From a checkpoint of a small transformer trained on Wikipedia.
Size: 15 layers, width 768, 24 heads of 32 (8 for keys and values), MLP 2048 SwiGLU, vocabulary 8192, 101M parameters.
Training: 1440M tokens, 11178 steps.
MLP neurons of a small language model. Each row is named by its layer, matrix (gate and up: input weights) and neuron, and shows model dimensions 96-223. Each number is 500 + 50 x the weight over its row's rms, rounded and kept within 0 to 999. Numbers have three digits each. A neuron's up and down rows have the sign that makes its largest values positive.
A block is one neuron, or neurons of one layer that tend to fire together. Before each block is what it responds to, as a language model described it from the Wikipedia text at the highest values.

Responds to: Paragraph-ending period
L7.gate643:477533474483477579393531551507475554520468472488475452441577508476576552426524518549577557497545476444520526510536570447573568522500525585489427479440559446478500494504562447457456375449426543520427490485487487526437482483487463483545537436503530384447522458437531450472584438579481550440504446478511594537481431564482481518538437475568527506498465468521515489556440493414549582488475
L7.up643:465440439525552463494556502549425551501454473451444477426528512501521512516444505557492495514500486505565509516453449558518499512419498370513527473579416566500452458490459509473587471530533457553482514467522511473546481555473486509541436398457482454506513585476433405483549452428407478458455426596477521463542601551481570508468450475538418453498525558479424469469513503465528457402535
L7.gate914:460414538579538417509505458489449478493525543509570494548510593420461499503553561584455439451539620502481571410432514504419447542511535526485558579540456477567465476429503490486481463427452425508435464532592515428484465495510442475544502521505414482483507463546460418492521442507478492470571541488449493458413466638505452530480391460447468421510479551433510512489521507482481536496519
L7.up914:511437405489559476364537461422568539611481526519416558467616526448570477521507533480520429491499562469542502497531471530433526506445525495610472612450528499457500490414486544369473528510480574529615453563589474426473449466665498527413563504518480484517516522467476504525493600406533511470420459469519553434513487611470487604496463549507615500523429485590574460395476533494611508492532
L7.gate923:560522529502457579496454403459471390566530580521506551529469547515544542509525506442527478531486515435497517493435505546503512574457431453486472533471476442570505475527513454418468537472536453528415539555567428458515488526545500490533571419352465499472551513557505493536490567570443477501422501416516523498509431503561425546453497537563488606473507522475550486491475528428444536518420
L7.up923:490586546528503545430527408507524487494457554571542571478476526498515544507487401451520596365524511534555540668493463502550438477542467485463502429469418572516438469481534523421488431481514524527475565510467543458560457551501594572507525475476418505558448488521457524510488453566480460463671569505554505514569441533530547561608488435528518540391493409513558675452503527492490519520545
L7.gate959:490466431536514480561435574534452520532569476509577515468529391612474501462487415480517516513411536388431479535420498458398430520464513518424456468503440564449566591577578454487471469541422546497467550552500501421474515526519482525521534523450409650505493504515437504447541514581398628588489425501540488457469436540423364522547489496529566555534446551599475418606438569605437525419490
L7.up959:474413445504471490442492491379529504440490509473584457490545456473495378414483516534532488440506558502420520542526528457365582432525539480510556548454474470516531487441481522518441528553532406390465542494478523489484460526597430450537557472494559370454542617501565452504518585502618498517436529421517449578517430533534542429532408542517624437500513478510522477523531510477501455521515
L7.gate1055:522476597484547476441496400530585479507475440476563482599471494481542497527508514550514435542504522545480539491571555492484439440530584461493551600485492515517520433567450617474467523460522453571498484441465539523569521598525538491421631563486448583496569424554516495497581538505530494524552498521510609516563402497550403448480455585563510534498504492537497484565528530483447581523441
L7.up1055:473479600443487541524399446538549490499516485489484475454518483506551498463540496577565445544463583547469553532580430512482518486514482496574507528554489520577530521446471464589604464485515497420505464509478513542505487567520533486503615466381540512500603473459470514465433416569403511578488478455578457475503415463512458569345518620590499576406431439466479516510492503527392522467558
L7.gate1496:487536443496601471423545473435406372571411568648494476540505456509498508483526624410484448498521555508472495449561485488494407454489549538507433435569442524539429550530525541465497462553443522530537511484564363447533390528483509542477491563472520525454553493417478405498573493527545588526484463504466474579506432551518443541480449534533608440579439508568526440554507553489528486397503
L7.up1496:590513533446431505449549445568550499407550512456465499518532423464502445424549485414513564462547494510457525500608610509461538491443521556527462554507501523482511558566481557421535545528478551468451542464406457539452501532559565491591489440422509485507457570449411456466464481449473535530429465512489498478536524478469509544354447487539498615482581556464488675565452510482525442436414
L7.gate1788:497583513541497414479420449426577555494534503505524552587427455532548490438461451480587469457593500514497525496522518511463516484450431490450417472518563499483520401436513502549494581478508438592528545504556425548551498505486424550436410482408576472522614492468462516524451563467510553549609514500544596514478404482510510519467437528560443504541562476458457534594501505552492592471449
L7.up1788:613580494447515484494492439531487566563525494458544577522538432594513508514540514510561468623472564374546550441412343490487669542534457391464558469491518549485534544517411509433493423424487532472502472464568482505556430467539446512453535467473443492451609413510518415421485388527490587550536545447524522503521426524551438444510450583532484350468449542574566499537560416437507486531453
L7.gate1993:582528507417524498440519518536519624572441515531448449532556542527522435512483525444531494457460444479417457463442486527512450455447529569497552483512451524498467559426540539560381482536485496500544456505436507506521586434560522504460460423469530541489507515544471488462551451430552416392500465530462458477503544630590465582474554458520446492547513503457418495544525502573476633464539
L7.up1993:570456455478535461504464441389450459548502484574450572447507472477558438563465471561494442528597469517380485507390425444412418557477457406572523495565505483429407525492465573461569530450529441502500541495520422492507545474515567524529456527532528507508482492494497489456521485417497480496370571548540562438500422540504530469423412541411461526531549441504472446476532562465547506596468

Responds to: Paragraph-ending punctuation
L6.gate0:593518515542514515393514619493444423526497527524522489458445495475452440484548431550523575483471484570580567508487508497505466504449381538362578507520352570526474509463559569493619478469546535526461492481442504528562414488482491508526538422425538454573520482567548543466536559499485402545494492487487492496508428490508483488488530484504466420508427456523474504587505577593561506433445
L6.up0:506544506471596566482464518554502466511411492442478542525483486521490567552468529522538514439468587508356504452485428479493495486521536443530514461621568568548519502457448527472570484497512505527447577461516551455604455567609419482494472509518482479491560577462533519459518510511502513587489503464536537438600501638486446543464497542500432508532541511474498573581540508463605515448526
L6.gate208:487436431517431494552483510580446355447580504427484526567595490444485482524480438569525464504508561470562568439498525485502422544532535593473490444562568438417507516469532565511511469534502578490496440530482507532526505568456494555604467449512550431492491468495544438484528444487549452539615395516488368461512544407496482477492476528465580358465559552559455562481551375514509559521568
L6.up208:636602582482442586469457452526527538534562470519484523454627493436504411436481484577579519486466547586488513526450572474574448460476562584464458476640400539444502502531476466514556579529473546531377441507489448439427507434495423490473544449504508499543563483490444489421504487483529552501565429501460525481518445481571591594473486453610511521496490541565514429486538485524448466583494
L6.gate278:517490487512359444505508443531483490577491476430533475355478562464507538496500499474421533408511530473509457480562565433482498511441415461483510544518495350611543463563537487520481495551487479581465524552542496440606449538574550470610456451515423561408466426522542509433462592534524504480513492423608455473632404543515532459483574433492502503486590509500491491538392494504517465461546
L6.up278:561385447493492394568594402514507487539583472448547486424479557569515465503533470497452399452435450428526502427501463455435522521490450517485466465489469362593585451537523501524498485461463524626455439512545426493578452493584496430587445582519497539420474543561473518479546548502542439462466536430513485562514427440515481514496495464481602533477561497452482458531437419541473503459593
L6.gate423:463625474479521468516519483529506564590456468463513551547485505496450412484528512509599613530520630478407455466440424477507438531389499470451625537487438520572615498565502522517492476473455507569470461510565461435514470503609508646414510403515504525445480588391519568509452529487405394533435509494469525470494420503464481537471453476534455556482443607463471473511490472508450550489525
L6.up423:509479479516527477444571548485500600441453502490522548569535535450475539550468496467513552557485480477530499498505492538500544495508456431529578540398489531568494541533538557434403571506458581565484412563429510512411571446638403524465564535486578472424495589494534557510425439462506539548385506465473476468426537517427402618474507502445532565589472511484556478440436434536581560466493
L6.gate1548:497442486491430441554466413558524504495538441447532550435440610471452447509542576569521506509444566466504564567426478421582525449537480515455530510478468505571483520551487438425497561514479418523534420497418525525488448561494493581434493459498525474452500600532495581497549404540513446491454447523501546511585434571494503475473453471546426524517604500478468455486573387457398506521506
L6.up1548:590422427476477511524465516437494510547571484456415533493471502446460520380578516455503507470486517486431585617519537503502431602476612546455414393462442593560533568519493530448540564508440551451427447559584499493512525522473508469487468521470558468418436507492502542525532523445550479497483500432411534475522561476490530474401570469480493527392440523484517421461516560523390373506545
L6.gate1742:439500461514500509514613509500559512493455428567513436579475519498517579640623473545555453509539548527603567402534431541516461522517518549477474471437478497510515486447529516493528476478455594497580526591476574537512483540532506513512561500476554492518523455499493506486461486573485456600497453572471532497547465549420389562522551437520448468418583530507485460501481476477442451472443
L6.up1742:481456419554471526474559421446498545493455347475477549587509512592472473461500476551519441475434474466574497543487436593547458477497417421399504540468443545559544444500446521455484450494492448582518505574500492523471500490519526483443497527560418495516492527586441385425430468607634487531496475465542475536525541473529589557485509511545522476544518498486439513414458513498508401502540
L6.gate1787:417495516572492470519466485506382479483441508458549425448489367443462472550591492474548497528512513583430539484486541500415493531473515483507529551538572452512512528477483432556492418455545448408491506517513363446435422543527401489480479485493474570448531544527538516447495498421468572464535417460520539482500437485545500564471413422481466454449491532479470405477438470541462562505486
L6.up1787:489596535473450455524480419445534476478478607461490431518506533409519482536397500475377533448516522532522508501559451522623439458470435469448487572596527590557582509529518620427415483518451439521453531505520442463504536549580478568522504448462627464417479452490508548469545487491545477423514473517504520518507440530493505503432532485498527515481492617496569578570675482526524420540559
L6.gate1851:525555512523550512441486493495461552439553517529542558487504415445532519422558581591572448457485511563494539448480499376458472525533580511581506449538504485489538549501499524476477476515465482428456406404428560596493482476542490478414651578526470533527523452577502406467464414504531503459479474492446448475512465548444545477552530516571417570487509432415450468590402502504519520511494
L6.up1851:522518455455508516574481546497502544433504465447474503505519546509471481485501442485468454473582525507398405461548571352459490543439498549539496477592474553448541492431424549506506523544524592516450538479423547503477514460553535526480419523525546531426544474479483477413437488414512511443575444530474518490484582468507530509539504555569466492527554544500451402585469623454601528452542

Responds to: Suffix "es" and table dividers
L6.gate314:538489520568493469501430516506430398424437564550490493539469565478502577484549476471448480527500562465522572512533490523525507529456566542498539583585461471519461501502550471506447491480523457472464452558484516438509443466580424519495488552483465408606545450520536418484417528401452614591473496450519521552479435407471508484568499474572558513471485460570428528444384514490454486501530
L6.up314:538496583538513525555521415533506512536451437457476492526511527485514405582476464493407577540581514551538477583492423569537624429415541470499538508476379602512600551527526552522512406493499527442527444543527539507455546565476503434514542394484489522482536532440449491458486449457479441465501507505459484550567511510564493501508581548521492664530507462464547463488533488438451570571544
L6.gate463:493506418481555463520506528503412514540567431454443482541512439462470495514508470406455522552498451422467466457512454474518488481548491455448484532544462491507489552496489498480540439485544464481528547465581514574560435506382653394470545513541426419439450458508565591533471516508563525514553445611479483440494431469566397478582505557537513432453557463500431562447523492451540426544486
L6.up463:394483468516532473477421551448488571505550561497555544464474475568596574546472483501525537579521461510429432451459568476508571439525506496445452521569495446492555522559497492542614513601551457505493532509483500553583499484497516458533538483484494416539448482535517478435448468525546560446479521552508533488428524440452580468459483482539469624463467485573468458563550406461493495461579
L6.gate727:538554441458571466557495522544354444473591556525480530491516507508528576406445528381445509527624523563439453531500505491467473506504524489504415511450514472432488453481487477492507495567574519516436484541491521557501419474459468396453537440494542404477456461565506530492471413376553484548462510504475475419542468510559583532458492482447559585517543432484491418582457488427470547523553
L6.up727:501511591500511508552495473612446488624532484513448517544546505543518484523435487472451411457562465517513497488541522591580403503539558525520546440494491462500513526537570449425523461460517504475470501540542481543469438504563523507486507497346492457584484428479607476445536469541458457399543474556465501536425468551474497561480587500472513501467496501560561524460507553481525472602473
L6.gate977:553519477515487546492424594480573561618611499540488481484575515540451483412498509450513495479535474567472483519412538483641544471501447564519414483550575451481501437398493453498481577531467498489546448550541497538502505581548458451500597451540514605536487498399558454452444475500521446422404552653563403522522521467441607430489438559578627409453573541434450471414491551475541448569487
L6.up977:582471661563522459407483524588471525491508523509489567465551427448534489420470526506425579456522616522454476404516510577610427489522556471429476495532495434543535487394509445434398524457527428449519505474582579488529486540578538488462453461625500501506503479556549458428498532431458548504434427555467632444501541531475580496508467512518509471498584463466456513457502484541547513507527
L6.gate1084:447489606609579478518545523441485524448503533510468517505435507483468563527524462471558487443559484474534473508586404445485503478343468494531540488516552461521503485440545526541419467511498462517525434464512489481541495498586509422440564551502478535542522461496548490550503461406475525457374461501587440499628493418666393481467469520429499490481540441545472486433531386609552431456397
L6.up1084:552530541375455539411453480562543560558611461546527517455466545460536534505485565589469547613563502530548470531566542538521466433482560569567617469485500517497486474551528514453481509460566621504539537459556591547471578442456547532485495564465433477458447439528472476460524522510543429446452505565504440499472500409475495502512477447497470339443433481486420581545574512472609509513514
L6.gate1412:443547476526530530516469570468504578432462551559475517523415534475550539485500506466468480449415548551644482476482519506500485492537521529555492469492589466583547528577499440529456565446548512533554549535557513533438545362548532431427474430488575514576473528625569531472443525506542459473496585396578551543562517516477454529539438529375465580471520483515431474507431482630495485508621
L6.up1412:481449485486503505447595491571428547590589489511581512494559558466462502357530456453450584605480525489453455522531563483500404452469433511542533525571519605428522466606448477574580450508513460502462553506491500516512433526516580468511431515518466463496493410618474501471529492475460461439429453523565528509472440490598479477482448451540565433554564476574458546470590586547548460554513
L6.gate1441:518485496434472551581477479629449430492515451491401536464538460505482562537458511533480477483478505526526496514521517471495515520480407454473491392573574598482473470490458609525530414485528500546474497481514531589462472444552533541493518383469462445513492381462472590514581448435474535464508465438447486408558473565472553615529534464491489516413490506521494570576515508577505619575444
L6.up1441:492525470454528577530498511590464540440451477479445455533576532478530378463475577445496563445410433460500477433495489486443518453444464473505455505477466549497518486507467462517512518420532533543480474492551546522572509429559485493431460406590424314605432467484509555594522527490514451510500547466469470513460461593500582470471487543511611509495475531456494498538490528517538444496541
L6.gate1623:551405485528468553541473480481460485515507538598463516427496484564481514500455536532443486490532402525533529497543517489454538437465556563570503488458449500537505497443561470530494490524532513519421405530481467422467515515542507518515475450619584550462515538417472521557521555473383378461442506521488496518523499538504462505412588425545450526464505561494509493521438461543448523474545
L6.up1623:601412364522484441513530518507546475521503412461460479518410502577407565544595525476485387596434497441539490513494577512522497554540485538575474573445524451450474542490530616550436518532505465575447541553536442443401540501533491568476512533506534558474506540431427537538515494466510445544420501499482557450482611534436479466495585369433486505640573458596534462478507537497486535538486

Responds to: Lead / led verbs
L6.gate222:519520510458490476492514550476539424543571467626531488474555478598521544598456458365489468559566507526507502517474397516488448573512507564565518522544479515496549612466480497548427455523506554455572426520425506515513516494570535572510569413396533490489475525425488512515520533477463488460479468527561470464446533507543515488432492508422538484522400483554523495496553489451466516512491
L6.up222:505430427436555458483531534430514479602458442586505472479537501543460510491394459519538511480577540495539516430600482434457574474516570545535454583471521635556501562540521518529601565501481510405503572431578487464510523450567535464508501542529479449529485533427478601444496417568393565485497466518486383514564430535475448520442543479443577500507545513464500532516416554509491439515516
L6.gate347:471470581440430495501468491522595444486459450482459353573403546564470498499494440495556500469416448388477435504509457601423433517563467402473435526486471512487520508535455572552486574518476485523516522566542500530548504472586464471572476419485473573521462536534488577620531471453466479477503581508493524450450514588514497509541506552462615433492603525574467488564467547551470400490541
L6.up347:452430632528561538529566426493458490509465533506552492536523464519497549500477613568568446531548558573509526516472596497488552628535558567526530437497379520470545531396453519553495496485477418475460436418532439538455615541541514432545522446444459559426504540487465503581482490530422488526537589524439492554472501456493478526481471567451522618481446530513450416462498610468475466423544
L6.gate479:463504517463484460503573537481511502479458433528461538484492498517445508454514552512553508499525472504469536508546493463543553455358487414399492488464530531517499412497371473399547543514540489486528471424574489483473500501528418520480486543608506636552445413367505496580584508469483498491492420466490517477463529513582414460496556516482479582400525434433470592542550537539511557575349
L6.up479:522503557500497420476456548535455557564487378443485531414635498461480483542538551525618456399629538488494580504409473593531608559460482519600524467464494465478580491428563391469494451495459511463600535425557445477509483465653485472495545496419512569468488469592580421406533452499410509540521468515467521483515458403501447497517527458511562485522474547535546509530456560549494493515469
L6.gate538:521500487465484506408498525514438509509543540498470476462573435500466559538507456417472477523474486520512568600561519462530563434412435472468587471452453493436491536489491520501487536470473566505654500444490398491506432511505570472496559488495483582421506485456466491447523527419511509464476436497539455483561462524500511534509515534447482515606478563394532461517512539571508536493472
L6.up538:575439477580522409389567590566436462532478532454551445469606477587462514629513577513547490549582494457476479568505432613484544544491406473568574558501465489474498525608488504406450548525480512600515467524550485564403539482602464502507541560504536429466525512479479561491509494410489539486529486510489506445521497440527553522493506484481461524471480436451499528458561496608533471495395
L6.gate881:526428535444500390524549544487492524474591414474524505538573441574473487445387494515487579509444533425492604501442513523472605533528483565504498505472385428540502509495476449612515530579435419515449533438511419569509511458456483588464513494441498424476511508591468558404451488495471575486517474510556500510545520502465489534506391483519476428573488471486481461416500504576506373494486
L6.up881:506437480521477537603502512489495535525490417456496517490476540553487504652543503436456429454463450537550505458507474519449485503492468593506570457529567517567437523467514540656527594428491421611524520486556546569488454510477462514436470477482530421506516564476460624488483409506501554477512473524463514464502560451559366499574439524455470488614513547521527450525434567541603383540461
L6.gate1279:605523520524493509518529464499500524440543497472669488508514450567517506451539459518460497522583506514586507485520427450433519569520463578370591484636488500466447490517454561430492486480557527494526420471566540497418551508505492591495545477535590542411454448517524572382415557551396429592463478411516449503510542420570453461468491616560573587433490573531538520524493473472485482529506
L6.up1279:488532479516488476381522494378571523491457421520572605519466498433524461364530492523415498491560434466484539438494398458512480527446484546474529583582488466539509537597458570517560466516457410514491485441575455503541526489550510505603567493492449519601427511499481461550488462607539576467449490450594523335488501469519479514540398553546456532549479537417580456409522481457541580490478
L6.gate1348:451499568351504507522497462538498401579404466516466500526425520443443464530477487548493548563456475429502551547519374497513431556463375494525515555520413650519551567475537459458453506397495437546492544524422516566453483530516491499500540502424430530491631491460502529469429429503485541556515489424465513427516452560564507503524510528437532500612534474511429516435506529508522514485505
L6.up1348:505486461452517468554625635427594515410526451519434498446451469504500431606460521443453557639546435505402488493502538472533470536531520556500485530552528499418525480439527490369488473459504441538389537537520407455480527553501479498450639609526548425470596504470555579469585516461482526594548446630519411425534451500479541606526483466553589548548556536554478544463456474534450505471517
L6.gate1985:584465509492423547427401438452441523546531446486430514612387562560460519507510524544566521594530489541602540506501440457521549495499455454444513509493536472476482574512395516582499525422539575532486464596443459474479376423424571509468537534450505492448504493576516512486443515582584609504545574455479545593590389480447490473463538464444589460529566546511474449511518553505497479489532
L6.up1985:485498577538518421434551567483485540506574467442521564493424479565464389507574493490518518483529489535521541528523571495495525442481470536508518484630503533468447502545490583472478484455448478572557589536564477474494454573592500511506529567498594505491439519480575487468470540531484457536468561436453594540543518489519483496532494500517561458508503465412457451423511553433476528443479

Responds to: Compound-modifier words
L4.gate1216:554462577499586471516562510464600587490530467421503597526544483578520512454489548510473500560548497522536472431480497522550585423587505501501548514500578584448647482431502605403471624586473491518426443484514478553487441471555469530564475469545507489523493499485446491423513462476504505497483457473447464489420559507534471505456498507509600498494449490410529564476467517472489445476446
L4.up1216:451486472483568498422499453400448503439512490557449558518454505475486516524491418470401393527353493481439582501514520487505611462442540506565606551442540440522510548538498526519522473566510498498520569443494424534521492497504544476456486475575494451463541548610550619449522509532499518567468499532427497466435470540549543510425474522520504482500458536517597436464449591476421398552520

Responds to: Paragraph-ending punctuation
L4.gate1677:511548421561445535497437498453451540500480552528479430493533531490465521575524465449499547602503519479491478493499578560471467454577473407498501525505494482481534511512529570486488493447477483506520508453480481515471532476466533476509612536474530478514540627424486508350516538441557449471566416427420422518535631530505519533472487469576456551545496559496489439593533503523471628473544
L4.up1677:479510560441508464530516466529513551498488442511399430445511434554614514532433493493527503573501545641508489473556464438600437512585453531495526494580408589552402488588505497514537472445549508521498398481543528576432412486481412444472501463552413441540498516516523495546520537519532473370575554521467476518591537491599459498498481426507450546465491435464543575466539463488385486523560

Responds to: Table separators and mid-word pieces
L4.gate26:481536413501447549386521499566422524462461447516584477500554518486437496593483425488500540446485458448501486420490440452507497472461382522463507487531375433584431522587382582473516464436554585441549555581458508480448581395505511533482484388509481455490505455574515480554464575463426551578527505387437566403586449523457436569425483447491498527543446513483472420547526461591516557488507
L4.up26:518463461462525508422551567499496529466579416488461547482572556474540543582396556451411503440526522484504456473577564438507532497519393531557429499359503454541557474426519551531489447463536472492527421489529427518483562472541526494464533464522502508532495456462351550560488476579479486477505565526498479479518451494542588492512449493548492564385499436512462497502485575600496503355455